From a checkpoint of a small transformer trained on Wikipedia.
Size: 16 layers, width 192, 6 heads of 64 (1 for keys and values), MLP 768 GELU, vocabulary 8192, 9.06M parameters.
Architecture: no biases in attention or MLP, tied embeddings.
Training: a variant of Adam for these matrices, 507M tokens.
MLP neurons of a small language model. Each row is named by its layer, matrix (up: input weights) and neuron, and shows model dimensions 16-79. Each number is 50 + 10 x the weight over its row's rms, rounded and kept within 0 to 99.
A block is one neuron, or neurons of one layer that tend to fire together. After each block is what it responds to, as a language model described it from the Wikipedia text at the highest values.

L6.up212:37 47 45 64 65 72 43 64 43 37 68 55 59 34 55 42 47 47 48 68 35 33 62 50 41 48 53 43 53 56 48 57 49 54 45 53 46 51 53 43 28 47 46 50 38 45 60 50 55 62 52 48 55 57 64 55 60 57 59 65 56 32 43 57
Description: Fires on quantifier and comparative words (all, every, some, more, less), on ordinals in sports tables (1st place, 1st season), and on first pieces of split words (Det, br, Oct).

L13.up28:39 52 35 56 54 44 50 55 44 58 51 61 48 62 37 39 46 32 39 67 46 50 45 56 54 54 41 41 47 45 37 66 44 43 49 52 36 58 45 32 55 41 59 19 55 36 50 50 52 71 37 56 53 53 54 63 60 48 50 49 66 62 54 44
L13.up81:50 35 48 46 59 52 41 56 40 58 85 56 50 52 57 43 34 48 63 58 48 51 67 58 58 46 33 44 56 67 47 50 63 66 43 32 58 64 47 44 56 57 44 40 50 51 38 63 65 65 44 36 57 67 51 57 65 49 35 47 46 69 36 64
L13.up174:36 53 33 55 38 65 43 50 27 58 68 61 62 52 59 45 55 53 59 53 40 32 70 54 43 49 54 46 52 39 50 50 62 50 55 48 52 63 47 39 45 72 60 60 47 55 39 42 42 49 49 59 58 55 61 60 58 30 55 44 46 57 46 56
L13.up235:39 72 35 43 46 49 58 59 59 59 59 49 50 36 51 48 48 38 59 68 47 44 61 60 45 47 29 52 47 62 47 59 45 49 65 62 52 58 41 47 36 43 44 50 51 37 38 60 54 43 35 29 53 64 44 61 52 49 63 50 38 57 60 44
L13.up287:39 49 40 25 49 62 49 46 30 62 40 53 65 56 42 28 49 40 47 47 49 54 51 61 62 65 31 50 46 44 33 67 61 57 48 56 38 64 52 44 35 54 36 61 44 42 42 68 43 48 51 33 66 55 57 48 52 55 56 39 53 51 46 36
L13.up320:35 53 55 41 58 50 56 59 37 54 55 41 39 28 39 19 51 48 45 58 38 49 57 54 56 67 45 53 60 40 54 63 46 47 66 55 56 54 32 49 48 43 57 60 57 38 38 56 58 50 43 29 60 54 53 40 72 37 59 46 31 56 46 52
L13.up370:44 55 51 55 49 54 40 32 50 50 44 48 56 70 35 38 53 47 52 45 48 62 43 53 42 60 45 38 65 50 41 55 44 51 70 39 55 40 45 50 44 60 45 38 44 42 53 26 32 62 50 30 68 48 59 47 63 49 45 47 59 46 66 52
L13.up486:56 57 58 42 48 48 44 53 30 65 66 63 30 53 39 49 49 39 49 52 50 47 51 66 46 65 32 56 38 50 52 29 65 48 59 22 55 56 60 40 33 60 36 34 55 26 49 25 53 47 53 42 32 50 37 49 61 59 59 48 42 56 61 45
Description: Middle pieces of words split into several tokens whose completion is obvious, e.g. rec|ed|ing, ha|pp|y, ins|ign|ia, plus set phrases like World War and did not.

L6.up535:56 48 57 46 49 51 55 57 31 41 55 68 49 60 70 42 51 38 58 55 43 35 62 73 41 51 29 51 36 42 55 69 55 49 49 36 49 65 44 45 45 35 32 23 37 40 38 55 47 45 51 42 53 73 54 49 62 68 51 61 41 39 62 43
Description: Opening or middle fragments of multi-token words, predicting the continuation, such as sun in sunglasses/sunrise, mon in monitor, yp in cryptographic, and hyphens.

L8.up28:50 60 36 52 53 52 42 65 58 56 49 43 36 24 72 31 44 53 45 68 27 36 60 43 46 56 27 61 53 52 55 59 44 55 60 43 63 47 47 54 54 46 55 62 50 50 48 47 49 35 56 49 60 60 45 53 52 48 43 58 44 56 58 59
L8.up45:45 56 48 46 55 51 55 62 38 61 53 64 47 27 50 37 39 47 50 43 39 46 52 41 39 47 47 58 44 57 41 39 52 67 56 43 52 73 49 49 55 48 55 41 54 41 49 50 60 46 75 57 63 69 58 43 40 66 40 50 44 55 31 68
L8.up71:60 52 66 51 61 64 41 45 40 57 51 51 44 44 63 40 44 47 43 50 37 44 42 45 39 30 36 54 41 54 67 60 35 45 63 47 49 57 45 37 58 74 39 42 47 47 44 53 42 42 49 50 67 54 56 65 40 48 60 50 35 46 51 50
L8.up145:31 72 35 51 75 53 26 55 41 56 63 53 29 26 61 30 24 44 53 50 52 36 49 50 40 52 47 43 44 46 48 62 65 52 57 59 66 52 43 56 42 63 41 53 41 53 55 60 59 60 58 46 57 58 58 57 64 49 59 36 56 56 38 69
L8.up361:33 56 46 41 64 65 34 65 47 57 46 42 55 46 53 27 35 39 47 50 35 47 47 49 43 35 32 56 57 43 64 53 52 72 57 38 64 72 50 45 61 55 36 51 36 49 54 63 47 39 65 37 38 57 70 38 53 52 57 60 52 62 48 48
L8.up428:51 56 54 59 48 60 54 68 52 45 50 41 40 39 67 43 57 38 46 56 55 38 59 34 32 51 25 70 42 42 51 51 59 56 45 47 50 59 52 41 46 35 39 59 37 43 38 46 55 53 54 51 46 70 50 57 54 54 46 45 39 55 45 55
L8.up580:67 59 49 21 45 51 33 54 36 45 64 41 46 44 56 42 48 55 37 58 30 44 57 44 48 38 43 68 57 52 58 38 51 39 60 44 52 55 62 46 44 58 35 39 48 41 45 62 43 51 59 38 47 55 62 48 61 59 24 67 47 59 53 52
L8.up664:45 45 61 51 62 45 57 81 47 42 50 51 37 49 67 25 38 65 54 59 47 42 48 36 60 43 38 67 57 47 45 54 56 40 37 49 58 72 55 55 48 46 40 64 34 33 40 69 29 44 51 39 41 71 53 41 65 42 44 57 51 52 55 64
Description: Fires on the first = of a wiki section heading after a blank line, and on words opening a time reference: that (season/year), following, the (game), century digits like 18 in 1815.

L6.up479:60 48 55 51 60 58 70 55 49 42 51 52 56 46 47 61 51 40 49 52 50 44 64 59 43 52 39 65 32 45 52 45 57 56 60 41 63 50 70 41 52 52 23 39 56 63 61 50 70 48 60 52 68 39 59 36 59 44 27 54 64 56 45 59
Description: Short word pieces inside foreign personal names, often accented Spanish ones (Gonz-á-lez, Raf-ae-l), plus the first = of section headings after a blank line.

L8.up34:50 61 25 57 47 51 58 60 39 48 45 50 47 45 49 53 45 54 47 58 43 31 49 55 43 39 62 45 40 55 58 31 64 56 37 27 73 55 46 30 38 63 67 49 45 49 42 49 55 70 48 65 46 60 48 37 59 57 47 46 63 56 45 54
L8.up87:39 64 55 54 50 59 38 71 45 64 57 54 43 45 41 44 39 45 65 52 38 49 46 48 38 31 40 54 55 50 42 47 56 41 49 37 26 55 40 42 42 58 49 38 67 46 49 48 46 49 54 63 63 61 53 33 70 66 40 47 49 36 54 51
L8.up350:45 51 36 49 54 59 40 69 49 45 57 62 45 43 51 46 37 55 58 56 35 50 64 61 52 44 53 55 42 52 58 63 48 47 42 47 68 53 48 44 46 51 41 49 58 55 46 52 58 63 29 36 53 57 38 48 61 44 37 65 68 53 58 55
L8.up422:44 61 34 46 60 60 42 67 51 65 58 51 56 32 50 50 44 64 52 39 40 43 60 50 48 36 56 42 47 64 79 41 47 41 32 41 56 48 41 44 49 51 55 42 73 51 40 52 33 60 46 35 39 48 49 50 77 47 38 53 55 59 66 54
L8.up480:37 27 51 61 46 42 39 67 47 54 63 41 38 46 39 44 39 52 42 57 46 69 50 41 36 40 48 71 60 46 50 36 55 55 43 55 57 62 42 50 34 61 58 71 52 42 48 50 47 34 56 36 61 54 67 43 55 71 42 51 50 52 70 40
L8.up483:37 46 46 55 63 62 48 56 43 54 63 51 32 37 60 57 46 49 65 48 48 54 43 38 43 31 59 69 63 63 57 43 43 43 32 57 64 54 64 45 44 47 47 41 52 48 64 46 50 65 57 43 28 63 62 50 63 48 33 44 60 55 56 75
L8.up543:52 67 40 46 44 57 50 52 49 73 76 33 54 53 63 50 55 56 52 49 44 37 64 44 49 46 54 40 43 68 55 50 33 20 40 55 51 56 52 54 36 54 53 44 43 56 52 51 47 42 60 41 27 50 66 53 60 39 42 53 50 67 59 67
L8.up743:43 55 50 62 54 47 31 44 43 59 61 29 46 48 48 47 64 55 43 45 45 56 49 50 40 44 58 39 45 47 75 44 39 60 44 40 43 59 48 47 45 47 58 67 48 60 37 48 61 54 46 54 49 48 48 68 48 48 62 56 52 48 46 54
Description: Inner or first subword pieces of longer split words, strongest for substa-nt-ial/ive and ind-ust-ries, also rem-and, List-ed, and not.

L8.up2:45 63 49 71 57 33 70 62 37 46 66 67 45 43 47 43 49 53 55 52 47 58 51 44 48 48 47 53 64 40 41 50 71 29 53 64 44 65 30 25 43 45 35 44 36 38 49 53 47 26 50 54 43 39 43 44 58 45 58 49 65 55 40 48
L8.up136:60 60 63 44 64 49 48 65 53 42 51 57 46 53 58 46 37 54 54 46 43 42 63 66 46 57 26 48 35 44 66 52 46 39 54 35 32 66 43 43 43 54 55 41 47 43 41 51 52 47 65 36 45 48 47 59 44 42 53 57 52 40 55 53
L8.up155:37 60 42 70 57 49 39 59 55 46 52 68 43 60 44 34 50 41 53 61 58 46 44 59 46 67 52 46 51 55 49 37 47 36 43 54 66 54 44 41 49 64 41 50 42 37 65 61 32 56 59 63 51 40 59 62 71 53 41 33 62 55 54 55
L8.up289:47 47 35 67 62 45 56 46 55 32 74 53 59 39 57 53 59 46 51 58 48 58 53 44 50 58 37 61 44 25 46 59 48 59 39 34 62 55 51 67 63 45 48 41 35 57 50 51 50 38 47 69 62 46 40 42 54 49 61 59 75 65 57 51
L8.up363:51 39 58 77 48 50 45 45 55 41 52 51 64 58 50 45 35 43 45 46 42 43 40 48 41 51 34 42 33 38 53 52 44 43 64 63 89 53 45 30 45 47 48 45 42 53 52 43 30 54 69 38 40 36 61 52 48 54 41 42 62 66 47 55
L8.up419:74 53 66 54 52 32 64 51 44 55 56 51 58 32 54 47 29 52 58 54 38 49 38 60 52 58 49 79 39 38 70 45 73 53 63 43 44 57 40 39 23 54 46 38 36 37 58 49 29 51 63 50 48 45 46 39 56 49 64 65 56 47 60 44
L8.up438:41 61 69 56 58 42 54 42 48 45 44 65 57 51 52 48 59 60 54 57 30 50 34 50 55 42 48 52 55 47 49 53 56 59 52 60 50 76 38 50 46 33 56 48 48 53 33 44 46 60 47 41 35 36 48 52 55 37 41 71 49 45 49 61
L8.up470:51 50 50 48 38 61 39 51 47 57 37 40 34 49 47 54 53 51 59 49 33 54 29 59 47 55 51 41 53 51 49 38 40 28 47 58 70 55 42 48 50 51 38 40 46 47 48 67 57 48 80 48 42 47 47 45 58 35 47 60 47 51 44 61
Description: Digit groups right after a decimal point in numbers, mostly the second coordinate (longitude) in geographic coordinates, e.g. 120.42, 102.70, with weaker hits on "of" after University and mid-word pieces.

L13.up103:50 46 33 46 58 47 45 44 42 45 75 52 49 48 61 41 50 49 46 49 27 41 61 59 49 53 49 40 47 63 53 61 41 52 45 25 58 63 50 39 46 48 49 45 20 55 67 47 53 37 57 48 30 31 59 57 47 49 48 68 56 63 42 54
L13.up386:41 53 51 57 59 42 53 49 60 75 74 56 45 58 46 28 46 39 42 49 40 44 45 50 51 54 45 67 42 57 50 57 58 64 39 36 55 60 55 55 53 56 65 55 41 60 40 50 57 62 47 48 38 73 40 45 52 68 53 45 59 53 57 55
L13.up535:56 47 43 56 39 60 39 41 47 59 42 59 45 50 35 43 68 42 54 48 49 46 48 47 41 43 55 47 51 63 56 49 70 44 57 52 56 50 40 43 46 67 73 42 37 46 53 52 47 64 73 49 47 48 52 52 50 60 31 47 40 40 38 47
L13.up589:56 43 47 35 45 47 50 42 43 63 61 52 42 56 52 57 51 49 59 45 54 60 61 44 55 50 50 51 49 30 66 41 59 49 33 28 57 42 45 51 76 68 45 50 55 43 53 68 38 61 53 50 38 44 49 40 51 30 28 56 47 52 57 55
L13.up608:52 36 28 53 52 47 53 56 32 43 66 43 43 50 57 35 42 51 52 37 46 53 48 32 56 54 43 68 30 48 63 44 47 47 48 44 37 58 55 52 43 50 63 44 62 28 45 50 59 50 52 36 50 59 60 61 59 46 47 36 49 59 57 41
L13.up638:53 50 52 61 49 53 47 67 31 66 47 60 33 49 56 44 45 48 51 52 46 43 53 50 28 61 56 56 65 47 61 51 47 46 47 31 71 42 54 37 44 63 51 55 55 54 63 48 63 33 51 52 53 54 49 41 40 47 34 55 84 67 29 45
L13.up661:57 44 50 40 57 56 53 45 43 47 56 58 50 54 49 43 62 48 64 66 52 55 42 40 52 52 39 50 41 37 57 55 48 58 39 47 69 56 58 43 52 39 44 38 61 44 61 46 59 54 54 27 43 51 37 60 55 54 35 40 48 43 52 57
L13.up755:56 41 30 47 50 54 51 49 59 44 53 58 36 62 45 41 48 38 41 46 47 58 57 47 54 67 46 45 50 45 76 34 40 58 43 33 55 55 46 55 50 54 56 25 41 38 62 59 47 56 62 36 36 37 53 37 66 59 47 54 54 62 51 53
Description: Tokens directly before an expected verb, mostly subject pronouns and final pieces of names in plot summaries, such as Alf-ie, Hann-ah, I, she, plus not, to and modals like could or will.

L6.up609:40 51 37 55 48 59 35 54 43 69 56 56 40 59 63 48 39 39 51 49 54 51 32 47 67 27 38 60 51 55 60 51 48 26 55 31 50 53 53 33 63 56 43 37 55 42 39 47 51 40 50 44 52 54 69 68 51 50 52 51 54 57 58 57
Description: Words between a subject and its main verb, mostly modals and infinitival to, such as must, may, would, also, often.

L13.up34:61 47 49 48 61 48 54 51 54 45 36 50 45 49 51 66 50 43 78 49 58 48 49 42 46 48 44 65 46 37 49 45 45 53 60 58 51 64 47 36 52 68 54 54 49 34 65 48 52 55 74 47 43 41 51 42 54 41 48 66 72 48 36 51
L13.up92:73 61 43 40 58 47 37 64 45 51 54 52 56 35 58 48 41 56 50 38 65 24 53 41 53 59 33 44 44 32 63 31 49 33 52 39 62 78 53 36 35 56 49 45 37 55 48 49 55 25 63 37 43 50 48 41 66 51 47 48 67 41 53 68
L13.up123:51 46 41 39 82 55 38 57 50 50 63 43 43 55 59 46 42 52 67 49 62 38 76 56 30 52 45 40 42 52 47 49 51 31 58 46 51 56 64 51 50 55 51 36 46 56 41 55 49 53 67 37 30 36 82 39 60 48 37 59 50 53 49 60
L13.up209:50 61 56 43 47 51 42 51 60 51 33 49 53 51 43 39 43 63 64 56 62 55 55 48 59 51 43 46 53 44 37 50 62 44 49 66 61 51 73 56 73 42 40 43 46 52 47 46 55 30 55 59 38 57 60 42 61 56 43 53 54 59 37 54
L13.up274:23 43 58 37 66 48 45 46 50 63 62 49 36 50 44 36 23 51 39 48 58 63 53 47 52 63 56 51 49 60 72 46 38 41 63 42 43 61 60 64 71 51 34 56 27 41 61 54 34 36 58 51 55 75 64 47 55 65 35 43 46 63 53 53
L13.up327:45 53 47 26 63 43 61 61 60 58 56 33 39 49 58 41 51 54 58 44 49 56 60 56 45 38 42 29 25 54 41 44 53 48 55 51 55 47 44 54 39 50 40 51 51 45 65 66 53 61 66 32 50 46 54 46 40 57 36 51 51 72 22 38
L13.up651:48 44 54 44 65 48 39 52 58 32 45 58 68 62 33 45 34 34 61 51 47 29 64 37 50 48 51 59 49 31 51 25 67 43 64 53 45 50 59 71 56 53 54 36 47 51 52 26 49 40 76 67 51 59 50 49 78 30 29 43 58 44 39 61
L13.up719:39 61 53 36 56 48 41 64 65 51 44 60 63 42 38 45 40 45 53 55 57 28 44 50 53 38 39 46 38 39 50 50 43 49 65 56 55 67 56 45 60 55 33 32 47 57 45 37 36 39 59 52 49 36 73 45 46 44 18 62 66 62 42 60
Description: Word-internal pieces of non-English names and words, like Złotoryja, für, suomalaisia, Constantin, plus " in" before a year after "founded" or "closed".

L13.up56:41 51 47 46 59 61 58 48 43 67 51 43 37 18 38 51 46 64 46 39 43 44 58 43 60 44 62 60 55 59 41 59 60 42 37 25 42 69 46 41 55 58 34 48 56 47 58 63 42 50 42 49 57 54 43 36 49 65 59 31 44 45 61 46
L13.up93:46 69 56 51 59 71 48 63 42 41 44 46 42 52 68 50 46 61 44 61 38 51 50 65 33 37 57 47 55 52 39 23 33 58 52 39 51 45 53 57 56 68 47 42 51 36 56 66 35 31 56 50 52 54 54 51 56 60 52 56 45 51 30 61
L13.up127:40 43 39 48 65 50 47 57 55 61 46 42 61 31 56 32 52 63 45 44 48 53 58 56 58 25 38 58 42 55 40 42 52 54 61 43 30 43 37 47 60 72 39 52 49 46 71 71 55 49 40 48 65 39 50 29 58 34 47 50 27 59 54 64
L13.up273:50 43 47 48 59 64 46 51 48 46 58 50 41 47 63 45 62 59 54 54 24 56 61 45 49 61 54 65 52 55 35 54 48 39 64 55 37 58 38 32 72 63 40 36 52 51 54 49 36 51 68 55 59 29 50 47 55 61 42 52 44 62 45 63
L13.up337:59 47 51 48 58 71 49 72 35 54 57 51 36 43 59 36 40 50 58 54 34 57 58 54 51 53 51 65 54 62 47 50 69 34 43 40 43 52 51 67 39 62 34 37 55 47 51 50 49 33 47 38 54 47 58 47 47 51 63 55 42 60 37 60
L13.up361:35 41 52 43 59 44 38 55 51 36 58 39 53 47 59 51 64 51 43 64 31 45 57 48 44 52 41 49 33 48 37 74 65 39 48 36 45 49 40 41 46 53 51 54 62 37 65 45 48 67 67 44 54 41 47 47 48 50 64 39 56 50 37 40
L13.up690:53 42 48 62 53 35 35 62 40 60 45 64 59 47 54 20 50 63 55 53 48 41 52 34 44 50 55 46 31 41 54 44 68 41 42 49 53 54 57 44 47 59 44 56 50 28 66 68 42 43 43 55 40 62 47 45 50 58 53 53 53 52 33 59
L13.up767:56 45 60 49 58 58 20 56 55 60 45 43 55 40 50 54 42 61 67 37 49 37 43 52 33 51 46 54 47 43 50 51 60 38 75 40 44 60 52 48 45 52 45 52 28 34 46 64 40 35 57 71 41 41 49 60 53 45 47 50 48 42 60 56
Description: Digit tokens inside or starting numeric quantities followed by units or amounts, such as elevation 364 feet, $85 million, and about 8%.

L6.up66:61 54 58 55 64 58 45 60 48 47 68 58 33 43 57 27 45 62 55 62 46 55 35 49 54 55 44 77 34 50 51 49 51 27 46 40 46 55 32 36 51 75 52 56 41 49 55 61 30 44 65 51 47 40 53 38 55 56 43 58 38 50 57 51
Description: Thousands commas, decimal points, and degree/minute marks inside numbers with units, as in 143,710 pounds, 0.8 sqmi, 50°32′07″N; occasionally "of" after area or amount nouns.